MLP neurons of a small language model. Each row is named by its layer, matrix (up: input weights) and neuron, and shows model dimensions 0-127. Each number is 128 + 32 x the weight over its row's rms, rounded and kept within 0 to 255.
After each neuron's rows, "fires in" lists the words (lower case) most often at its 100 highest values on Wikipedia text that the model never trained on. A number after a token or word is its count.

L6.up81 [151 143 140 135  62 139 178 139 101 176 174 145 142 147 147  96 154 114  56 119 116 129 141 144 107 122 128 151 114  97  62 163 136 143 203 137 133 159 123 144  64 166  94 131 107 194 112 176  82 179 178 197 128 112  56  95 147  52 128 135 114  72 104 120 134 148 173 100 142 132 133 105 141 112 122 124 170 115  36 136 133 133 136 147 114 130  72  74 114 115 129 162 192 146 150  83 194 101 145 110 192  91 164 119 118 149 117 104 121 156 121 140 126 101 157 102 107 118 108  87 129 170  94 136 142 141 156 176]
fires in: "the" 95

L10.up166 [111  65 129 105 132  96  85 130  95  98 108  66 120 169 118 129 132 104 158 167 112  85  36 146 109 123 192  86  91 119 205 143 155  98 171 136 123 199 112 110 147 149 118 135 143 139 114 135 161  92 150 149 126 101 164 103 164 126 147 168 119 139 162  88  55 179 137 167 157 132 177 163 149 122 137 102 133 150  89 102 150 151 124 133 145 124 118 140 137 165 123 133 104 128 161 141  96 121 107 208 169 105 162 105 107 130  92 124  52 106 108  95  57 116 134 101 159 178 175 126 164 164  68  94  65 121 116 183]
fires in: "de" 27, "to" 17, "of" 6, "oglu" 5

L11.up107 [110 102 118  73  65 125 113 137  76  76 129 166 136 161 127 164 146 155 163 113 195 123 128 159 142 163 116 136  88  94 162 120 160 128 192 145 203 161  76  89 176 159 155 161 130 108 144  94 140 105 110 134  98 119 141  37 140  51 112 163 152  63  99 153 114 166 159 144 141 123 143  71 205 185 107 123 143 113 152 131 131 134  75 172 129 151  92 111 166 180 160 133 138  99 107 123  97 122  71 154 112 155 157 176 146 104  84 107 129 144 106 127 164  91  79  73 139 129 121  98  71 121 110 125 159 151 137 109]
fires in: "in" 64

L12.up213 [ 91 128 137 119 148 104 137 100 123 168 143  69 168 112 120  79 119 115 144 132 141  96 100 113 123 158 167 161 119 124 106  97 136 158  65 153 133 136 167  63 126 121  79 164 154 144 176 198 146  81 161 120 133 131 131 105 125  75 114  87  68 123 166 108 137  89 104 120 100 126 191 138 156 149 156 141 157 111 116 117 188 160  92 113 149 150 142 122 188  61 135  75  98 120 147 104 155 132 133 105 142  93 112 138  84  94 131  93 120 108 107  70  81  53 139 108 194 113  94 134 163 153  71 164 131 123 115 208]
fires in: "to" 29, "they" 7, "can" 6, "and" 6, "then" 5

L6.up533 [104 142 115 132 138 146 109  69 135  70  66 184 154 152 112 174 112 130 152 118 108 117 179 136  77 150 119 153 114 140 135  40 113 154 133 158 172 160 128  91 124 169 119 134 115 108  76 123 172 124 140 131  71 111 133  68 134  95 139 161 103 148 126 140  86 132 165 141 169 144 124 124 168 141 126 128  98 170  73  81 171 137 124 105 107 189 132 114 115 122 126 155 134  67 101 153 141 108  79 154 179 163 121 154  88  83  91  93 125  97 127 120 106 151 183 126 174  75 156 109  88 193 130 183 100 144 145 107]
fires in: "and" 100

L10.up579 [111  69 133 168  94 153 133 155 146 138  84 128 138 125 138  81 158 125 112 112 133 154 122 147 102 148 104 143  64 188 165 122 127 125 166 107 139 147  76 137 134 100  97 133 152  80 110 201 159 139 167 180 133 125 117 127 107 138  97 174 156 157 108 128 135 116 160 116 153 131 121 111 128 184 103 170 165  75  57 116 127 124  34 135 145  89 120 100 163  67 112 148 144  88 170 134 195 142 118 131  86 163 119 102  75 102 124 130 150 193 100 150 133 112 114 109 154  86  29 155 124 108  91 125 145 118  73 144]
fires in: "by" 19, "and" 19, "also" 8, "to" 7, "as" 7, "in" 5

L6.up276 [ 88 119 145  96 146 104  70 104 116 155 112 157 177 166  93  87 154 136 131 135 121 145 180 123 100 136 132  95 151  99  80 134 139 170 110 165 141 134 122 196 143 175  88 116 162 154 114 163 107  88 214 157  91  91 115 133 104 133 123 114 125 115 117  70 114 133 148 145 106 159 129 104 151 157 113 186 145 163 120 141 126 144  50 130 136 137  41 109 137 130 100 127 119  98 107  95 204 109 136 120 153 150 126 132 115 106 196  88 135 180  96 185 119  73 105 128 143 111 124 142 129 139  75 133 104 139 165  97]
fires in: "by" 37, "named" 10, "renamed" 5, "born" 5, "a" 4

L8.up571 [108 127 133 161  89 144 125 109  92 114 115 106 115 198  68 128 147  89 132 117 171 148 123 131 110  82 145 197 122 101 169 134 129 148 123 154 179 138  71 122 137 135  82 126 112 128 193 111 144 118 187 103 140 123  84  35  67 119 149 121  89 139 121 134 108 132 108 150 191 158 164 127 167 199 161 149 134 150 145  77 161 101  56  99 163 114  78 112 135 135 183 112 136 200 178 156 100 157 116 116 110 139 134  87 113  88 146  82 129  90 138 111 100  59 133 139 190 123  80 133 140 199  74 128 127 136 138 134]
fires in: "he" 20, "a" 16, "i" 12, "we" 10

L6.up312 [ 92 103 104 141 142 121  65 142  97 162 121 120  93 137 136 157 144 108 108  81 101 119 105  88 143  70  95  98 121 158 178 129 171  72 132 157 119 137  86 147 118 122  48 160 112  50 218  93 131 106 132  84  95 160 126  81 109 102 144 124 111 139 181  86 179 160 208 107 180 127 159 128 123 158 118 120 130 161 170 124 121 107 122 202 105 143 184 102 147 169 179 135 157 144 154 133 105 203 148 185  95 143 155 199 106  83  96  68 153  95 147  85 108 134 127  96 162 141 128 129 165 177 118 130 109 104 164 150]
fires in: "have" 20, "has" 13, "also" 9, "that" 9, "can" 8

L2.up31 [130 104 142 123 154  69  95  65  99 108 103 155 135 145 142 131  94 133 150 137 108 144 156 162 139  95 130 166 136 100 132 113 122 125 158 138 134 127 130 156 148 151 105 116 124 137 168 123 109  66 101 116 113 109 119  99 115  85 100 106 176 137 227 129 102  99 132 122 165 132 131  94 175 187 149 124  80 161 175  45 149  75 129 134 109 165 116 120 130 148 130  82 108 135 157 157 100  65 119 153 200 148 115 125 106  58 221 219 148 136 124 115 121 142 162  88 156 124 155 158 174 154  97 127 114 138 168  55]
fires in: "about" 21, "type" 14, "found" 10, "amount" 9, "within" 9, "once" 8

L3.up63 [ 91 142 161 126 156 143 136 139 162 234  77 124 149 131 121 131 141 126 136  78  65 146 100 107 132   9  32 196 121 158 121 151 141 115 150 107 113 114 123 172 104 151 158 141 191 152 125  99 137 137 124 212 111 127 127 118  99 177 127 116  99 135 148 163 123 132 129 114 173 104 144 155 155 155  55 150 190 104 139 145 153 119 128 145  61 141 116 126 148 119 133 151  90 159 117 166 169 170 170 129 128 126 156 178  88 134 119  93  95 142 146 138  94 147  97 121 149  89 102 117 130 146 154 115 127  75 131 128]
fires in: "railroad" 21, "s" 14, "team" 8, "air" 6, "honor" 4, "airport" 4

L8.up275 [142 169 125 138 142  79 114 107 103 108 117 143 174 156 128 131 138 130  98 119 170 143  82  59 101 127 153 165 138 102 122 131  90 109 135 149 139 127  83 116  74 145 110 143 142 174 133 117 154 124 140 152 156 149  77 163 148  66 178 122  53  97 156 135 150 145 115 142 226 118 143 147 141 186 123 108 124  75 125 125 190 107 120 120  87 113 177 107 146 125 158 133 176 176 119 108 116 129 104 139 113 156  81 157 134 133 131  89 147 133  81  94 108  56 148 186 127 146 115 119 162 118 108 135 162 196 186 132]
fires in: "on" 21, "in" 15, "their" 8, "with" 8, "of" 7, "giving" 5

L2.up140 [ 97 188 157 141 136 193  92 147  52 121 153 131  63 135 116 111 138 127 104 125 130 154 119 165 132 102  87  87 126 104 135 118 135 133 144 137 135 127 115 190 126 101 156 119 134 137 137 145 195 137 155 174 172 214  75 109 145 126 134 103  51 101  73 110 157  97 169  74 132 119  72 128 103 150  74 157 174 149 123 183 166 142 126 137 130 119  84  98 119  92 115 148 158 150 118 134 156 135  91 159 151 196 166 117 140  99 135 110 172 172 129 129 111 129  82 172 137 100  90 128 144 100  90 136  84 146 103 127]
fires in: "s" 15, "one" 15, "among" 14, "pacific" 11, "specific" 7

L8.up213 [162 182 128 132 180 158 112 115 130 118 106 135 146 194 104 100 181 118 126 108 118 152 115 114 112 128 106 169 106 112 132  72  95 127 122 139 166 133 112  96  95 115 109 139  90 140 129 100  47 152 148 131 150 169 106 131 154  74 172 159  65  76 132  88 110 161 122 136 151 118 108 132 195 211  53 152 159 108 123 110 125  74 124 157 128 168  95 102 120  58 145 169 121 112 125 155 167 127  77 131 204 156 122  84 118 131 171  95 154 172 111 167  89 145 103 102 130  86 147 131 121 143 119 158 111  78  98 133]
fires in: "of" 25, "years" 14, "time" 10, "and" 8

L8.up528 [136 110 102 148  90 150 152  98 120  87 117 128 165 154 168 130 106 124 145 126 152 138 158 112 119 149 140 136 106 180 127 131 117 146 140 141 113 156 145 123 166 156 126 158 137 197 177 129 119 173 133 184 148 103  82  72 113  97 134  72 129 136 137  95 129 161 153 117 135 171 100 144 143 166 138 125 197 109  93 114 175 119  69 123  64  68 124  92 145 111 235 102  68 139 113 144 120 125  93 110 155 153 132 121 118  85  99 129 111  78 135 110 122 135  57 112  80  66  98 103 172 145 102 158 111 199 156  84]
fires in: "as" 36, "hermannskogel" 5, "hindu" 5, "by" 5, "hans" 4, "jesus" 4

L11.up153 [154 156 104 129  93  99  92 123 124 144 101  88 192 149  84  72 143 114 151 133 129 112 145 131 119 103 134 168 154  81 156 114  63 113 146 134 114 137 134 142 155 126 120 175 162 198 118 156 147 135 119 152  99 114  54 142 144  77 147 113 125 173 127 187 115 113  69 141 146 119 151 100  97 106 181 130 118 152 114 172 190 108 113 123  85 156  71  96 151 106 134 132 130 154 121 144 134 141 132 157 133 127 118 119  50 184  76  91 189 112  85 108  96 128 118 145  88 122 153 118 144 147 124 128 145 144 111 185]
fires in: "s" 28, "in" 27, "his" 13, "an" 7

L6.up341 [ 52 173  90 121 119 128 143 153 108 118 124 134 158 143 195 111 161 117  89  80  91 143 132 130 121 120  70 124 167 102 191 147  95 138 151 143 166 148  58 132 125 150 140 140 153 168 134 142 123 166 118 228  99 119 104  59 118 122 147 142  73 109 116 100 116 127 142 114 158 149  91  79 115 122 119 203 170 139  86 152 198  86 146 136 128 106  71  81  78  72 154 136 146 168 130  99 124 111  87 178 153  89 171 135 100 137 153 128 188 134 126 163 115 103 180 119 157 101 113 121 165  92  74  99 107 111 159 153]
fires in: "the" 92, "an" 6

L10.up430 [ 97 116 144 132  55  96  92 147 125  84 109 101 148 113 116 115 176 129 134 116 100 110 133 116 109 135 167 141 158 140 130 130  73 122 109 153 139 154  62 119 129 175 137 145 122 103 146 118 146 138 133 155 112 129 107 121 116 134 197 155 119 135 174  85 136 178 201  61 160 166 142  74 181 143  73 176 141 119 118 123 145 168  87 139 106 152  68 145 121 140 141  89 126  97 158 104  96 112  56 111 116 187 149 184 113 133 148 111 115  97  78 188 130 102 107 189 183  96 103 132 126 149 116 139 128 150 131 122]
fires in: "a" 79, "la" 5

L8.up131 [106  51 118 160 185 140 145 122  62 178  62 115  88 141 112 109 182 121 126  90 102 141  88 171  97 158 126 169  34 159  84 128 116 151 148 184 180 158 128 130 121 150 111 108 124 129 124 148 105 139 147 154 168  65 107  89 125  93 136 147  90  94 140 159 141 128 167  77 183 147 175  62  82 142 143 130 187  76  86  99 169 143 102  75 146 125 132  83 134 104 151 153 132 125 108 150 109 129  90 127 141 141 147 106  90 136 106 127 126  91 125 153  67 149  89 131 112 133 100 106 135 158 127  69 122 187 124  98]
fires in: "and" 93

L2.up368 [170 108 104 154 144  99 117 101 143  86 132 112 153 157 141 163 143 135 103 132 111 133 136  37 134  94 138 108 112 120 213 114 108 100 221 116 104 133 114  94 134 119 121 120 140 128 146  48  74 151  91  69 143  96 176 116 115 132 179 131 186 105 112 139  85 117 112 109 149 108 158 130 207 165 172 100 173 134 154  68 117 125  84 132  37 184 126 136 167 117 138  58 165 106 164 162  96  35 103 119 148 135 118 160 130 138 138 169 102 121 104 141 110 130 151  95 150 131 130 129 131 139 147 135 143 129 153 130]
fires in: "life" 17, "least" 10, "described" 8, "apps" 6, "times" 6, "began" 6

L6.up273 [116 106 144 107 172 117 110  93 108 139  86 153 134 161  94 127 110 123 143 139 118 129 166 147  91 136 121 156 126 125 134  97 154 121  87 131 172 133 138  80  90 142  52 141 103 135  86 136 115 143 134 131 119  56 118  90 109 126 133 161  83 103 166 104  63  86  93 138 118 100 193  92 161 190 136 121 152 130 106  77 183  78 135 136 142 156 127 114 182  93 150 116  81 138 138 144 146 111 124 159 133  94 136 132  81 174 181 101 150  92 109 130  84 148 105 112 149 163  89 136 146 195 123 156 116 146 173  82]
fires in: "and" 40, "it" 11, "they" 4

L6.up2 [104 132 104  44 207 104 120  96 134 162 110 150 150 132 124  88 131 126 143 143  99 130  90 110  97 153  98 131 123 142 164  74  88 134  99 117 124 168 136 150 159  97 146 155 136 118 175 200 167 143 170 160 136  77 149 119 167 140 109 124  93 127 118  84  78 192 220 116 113 131 173 133 193 138  59 155 119 144  83 154 189 150  94 135 145  69 128 118 128 143 137 147 173 150 121 121 174  79 178 148 113 187 114 168 128 140  78  30  76 129 116 114  71 116 118 106 152 129 148 137 136 102  88  73 126  97 113 124]
fires in: "to" 46, "continue" 5, "take" 5

L5.up180 [113  90 113 119 177  34 105  98 143 166 149 104 121 101 138  83 155 134  48 148 163 129 115 172 102  74  65 194 179 180 102  77 111 124 150 136 132 126 103 140 102 146 155 136 118 170 129 190 146  64 107 151 140 178  92 132 124 205 116 131 122 115 118 110 161 168 145  96 110 146  82 107 131 133 133 151 139 120 103 151 117  99 177 158 138 147 111 111 177 132 158 164 112  90 114 108 132 163 146 172 147 123 201 160 114 208 122  86 122 153 125 112 139  96 167 142  81 132 120 134 121 121 107 138  93 173 137  29]
fires in: "in" 53, "within" 5, "s" 4

L11.up551 [ 96 141 148 153 154 139 101 145 101  96  55 141 114 153 149 117  79 161 130 144 104 122 127 149 150 115 155 158 103 128 151 147 162  89  77 118 103 135 107 159 173  83 134 188 154 153  94 207  78 107 148 127 161 142 102 132 124 102  79  97 128 107  81 177 112 117 110 120 139 131 174  95 116 133 101 153 116 196  99 105 177  91  82 181 147 101 139 112 153 118  96  78 117 122 131 167 163  54 170 124 115 159 134 129 106  93 136 161 170 138 107 132 120 125 155 110 115 153 113  78 116 150 104 101 163 124  89 151]
fires in: "who" 16, "he" 12, "which" 11, "that" 9, "as" 5, "she" 5

L2.up203 [ 73 156 110 135 146 118 102 188  97  87 137 120 164 102 149  93 134 135 104 111  94 201 222 139 130 112 102 197  91 155 100 122 100 109 120  77 114 124 125 187 119 119 160 140 161 161 140 116 142 135  95 141 141 131 160 128  78 220  99 111 107 120 122 162 190 147  99  79 150 126 115 142 162 166 120 141 190  85 153 178 124 126 136 169  54 146 105 123 135  69 108 123 141  77 107 137 148 174 132 104 116 178 133 100 134 137 158 125 205 120 121 156 105 117 119 165 114 121  89 148  85 136 138 162 129  77  94 122]
fires in: "support" 13, "album" 13, "railroad" 10, "chart" 7, "supporters" 6, "albums" 5

L3.up468 [128 166 116 123 161 143  59  88 136  94 162 108 121 150 124 155 190 126 122 150 135  87 182  96  92  97 119 137 157  86 102 157 131 132 135 120 161 131 107 141 116 116  92 132  88 107 150 109 117 177 187 137 104 139 102  96  90  92 179 109 150 145 102  93 180 122 155 145 117 139 119 162 131 209  74  80 149 159 118  97 157  99 131 158 133 103 151 130 109 171 141 149 173  93 193  91 182 147 144 119  78 127 119 162 123 145 132  28 148 158 127 115 119 128 151 131 201 142  72  82 166 143 113 206 119 155 141 159]
fires in: "was" 60, "were" 13, "been" 11, "they" 6

L6.up470 [ 76 114 140 114 128  45 119 154 102 123 111 104 186 127 158  93 109 137 121 149 162 174 146 123 111  67 105 177 146 159  89  89 162 135 121 140  73 140 133 135 104 168 146 140 142 142 127  92 100 150 163 121  93  64 144  88 143 165 135 162 113 119 183 121  93 114 120 108 103 168 150 120 182 170  94 121 130  85 105 158 150 117  63 144  61 176 103 123 116  55 162 119  69  94 167 118 143  95 156 118 123  72  86 150 119 144 171 173 148 165 100 146 126 103 134  98 147  81 120 189  84 161 123 210 151 139 124  75]
fires in: "president" 12, "minister" 8, "director" 8, "become" 8, "became" 8, "player" 7

L11.up506 [138  99 142 129 122 135 123 113 129 156 100 128 130 123 175 150 147 113  97 132 102 106 144  78 110 117 125 160 154 168 177 170  67 153 148 118 132 122  89 132  84 131 105 108 107 118 138 188  86 113 130 109 117 182  61 136 153  52 117 174 128  56 109 153 144 157 196 130 190 172 171 149 144 137 155 113 185 158  86  55 152 108 143 171 122 133 122  93 129 112 148 138 125  78 120  84 129  89  71 129 123 169 174 151 104 125 130  93 161 128 136 186 108 110 111 161  87  88 103 146 178 136 101 154 121 161  99 134]
fires in: "was" 21, "s" 14, "played" 9, "football" 4, "years" 4

L2.up578 [137 147 146 116 158 145  95 128  79 137 144 173 164 138 124  92 129 123 146 140 130 185 101 168 108 115  66 124 121  54  64 125 179 144 164 117 116 119 109 110  87  53  92 120 135 112 129 170 183 119 120 114 167 168  78 126  87 129 153 166  81 121 123 182 181  65 118  74 186 143 116  78 142 156 148 104 192 146 123 141 136 125 143 136  87 119 109 123 107 118 132 152 181 102 134 168 153 213 108 157 122 173  93 111  93 112 169 120 164 108 134 157 128 138  78 127 138 109  52 124 133 120 116 108 106 195 172 118]
fires in: "more" 36, "data" 11, "those" 9, "next" 8, "maximum" 5, "tom" 5

L6.up246 [139 140 129 146 143  89  92 169 106  88 130 154 151 204 104  73 176 123  79  89 124  95 122 121 123 164  91 176 196  74 188 156 124 152 133 152 157 130 116 122 175  74 102 136 125 125 149 163 137 126 124 102 162 125  63  76 111  93 176 112 152 163 123 121 144 117 150 106 138 158 146 147 166 148 150 129 148 172  67  87 146 168 122 179 133 156 131  77 162 139 139  75 167 102 151  79  99  71 112 153 117 171  79 209  72 127 134  90 140 115 101 130 101  79  89 121 152 114  77  79 117 140 126 142 109 142 163 171]
fires in: "she" 29, "his" 17, "he" 9, "her" 8, "never" 7, "this" 4

L11.up189 [147 166 120 152 154 143 119 130  46 103  99 121 138 193 156 125 133  98 163 131  97 158 127 144 121 139 151 114  66 110 117 139  98  76 141 175 123 132  97 160 122 127 115 173 126 102  74 146 101  98  93 180 122 140  32 127  56 106 121 157  57 131 145 136 132 124 135 101 135 150 164 143 109 207 215 119 103 113  85  86 149 145 143 115 130 145 200  96 101  86 127  99 153  90  91 119 170 142 162 186 139 188 109 185  62  83 154  52 145 149 132 128 108 127  91 148 150 106 166 120 151 137 137 111  87 155 112  93]
fires in: "that" 23, "be" 20, "so" 7, "although" 7, "as" 5, "additionally" 4

L11.up527 [122 129 151 146 101 141  90 146  98 193 134 121 117 201 116  74 178  99 105 105 114 154 115 105 114 108 131 162 146 156 143  92 109 146  76 110 130 124 109 121 102 171 103 167 111 189 105 126 118 159 176 134 149  84  71 135 105 115 114  87 135 139 141 103 141 126 154 116 144 103 158  84 162 120 189 122 116 141 109 117 156 127 106 123 115 127 152 121 145 126 135 116 152  74  85 105 136 144 158 153  99 160 133 189 104  78 127 137 204 115  74 149 119  92 128 151 171 141 180  96 155 128  88 175  89 142  88 158]
fires in: "his" 34, "for" 15, "s" 4

L6.up220 [115  91 152 125 103 125 144 151 101 154  97 173 177 141 169  89 168 117 146 135 106 209  30 155 120 121 136 150  86 148 101 136 190 133 120 127 104 161 137 136 114 145 112 149 170 116 145 162 128 179 185 207  72  97  82 123 134 106  54 132 145  75  87 102 112 174 150 120 119 143 161 139 120 155 120 204 188  60  60 125 140  53  97 141  82  87  92  74  52  99 158 126 130 129 162 124 140  59 127  99 163 140 120 139  60 153 106 138 137 154  96 124 117  86 100  78 143 116 170 133 142 157 125 135 127 140 122 180]
fires in: "by" 91

L2.up246 [111 107 112 106 123 124 212 157 148 155 128 129 174 143 142 118 172 115 111 137 110 105  32 104 125  99 103 187 148 108 151  83 161 128 178 124 128 120 163  82  76 122 160 110 110 152  97 162 133 111 105 135 100  88 150 111 120 158 177 165  82  90 136 132 119 115 100 137 149 150 176 142 120  50 169 135 181  86  87 109 174  85 101 126 116 158 101 163 147  86 173 173 108 148 151 134 114 126 133 193 158  89 188 136  94 198  82 142 102 126 163 125 140 116 103 118 164 118 129 123 109 123 118  85 149  92 131 125]
fires in: "the" 24, "compilation" 11, "it" 10, "african" 6

L2.up409 [170  77 122 121 153 108 110 124 131 134 135 179 177 146 133  95 111 127 140 120 175 162 141 121 127 115 110  95 131  82  39 179 112 181 138  89  86 124 112 135 113  88 106 122 172  81 160 149  93 144 155 103  90 104 132 107 131 114 123 116 120 120 128 144 154 136 171 118 157 113 137  96 199 183 134 132 197 141 126  92 122 129 113 150 108 102 152  91 113 191 109 191 158  89 149 155 137 111  81 159 126 119  73 112 146 178 191  86 148 117 118 185 108 121  48  78 105 173 105 127 153 141  87 118 121 193 162 103]
fires in: "such" 29, "full" 13, "career" 11, "next" 10, "those" 6, "summer" 5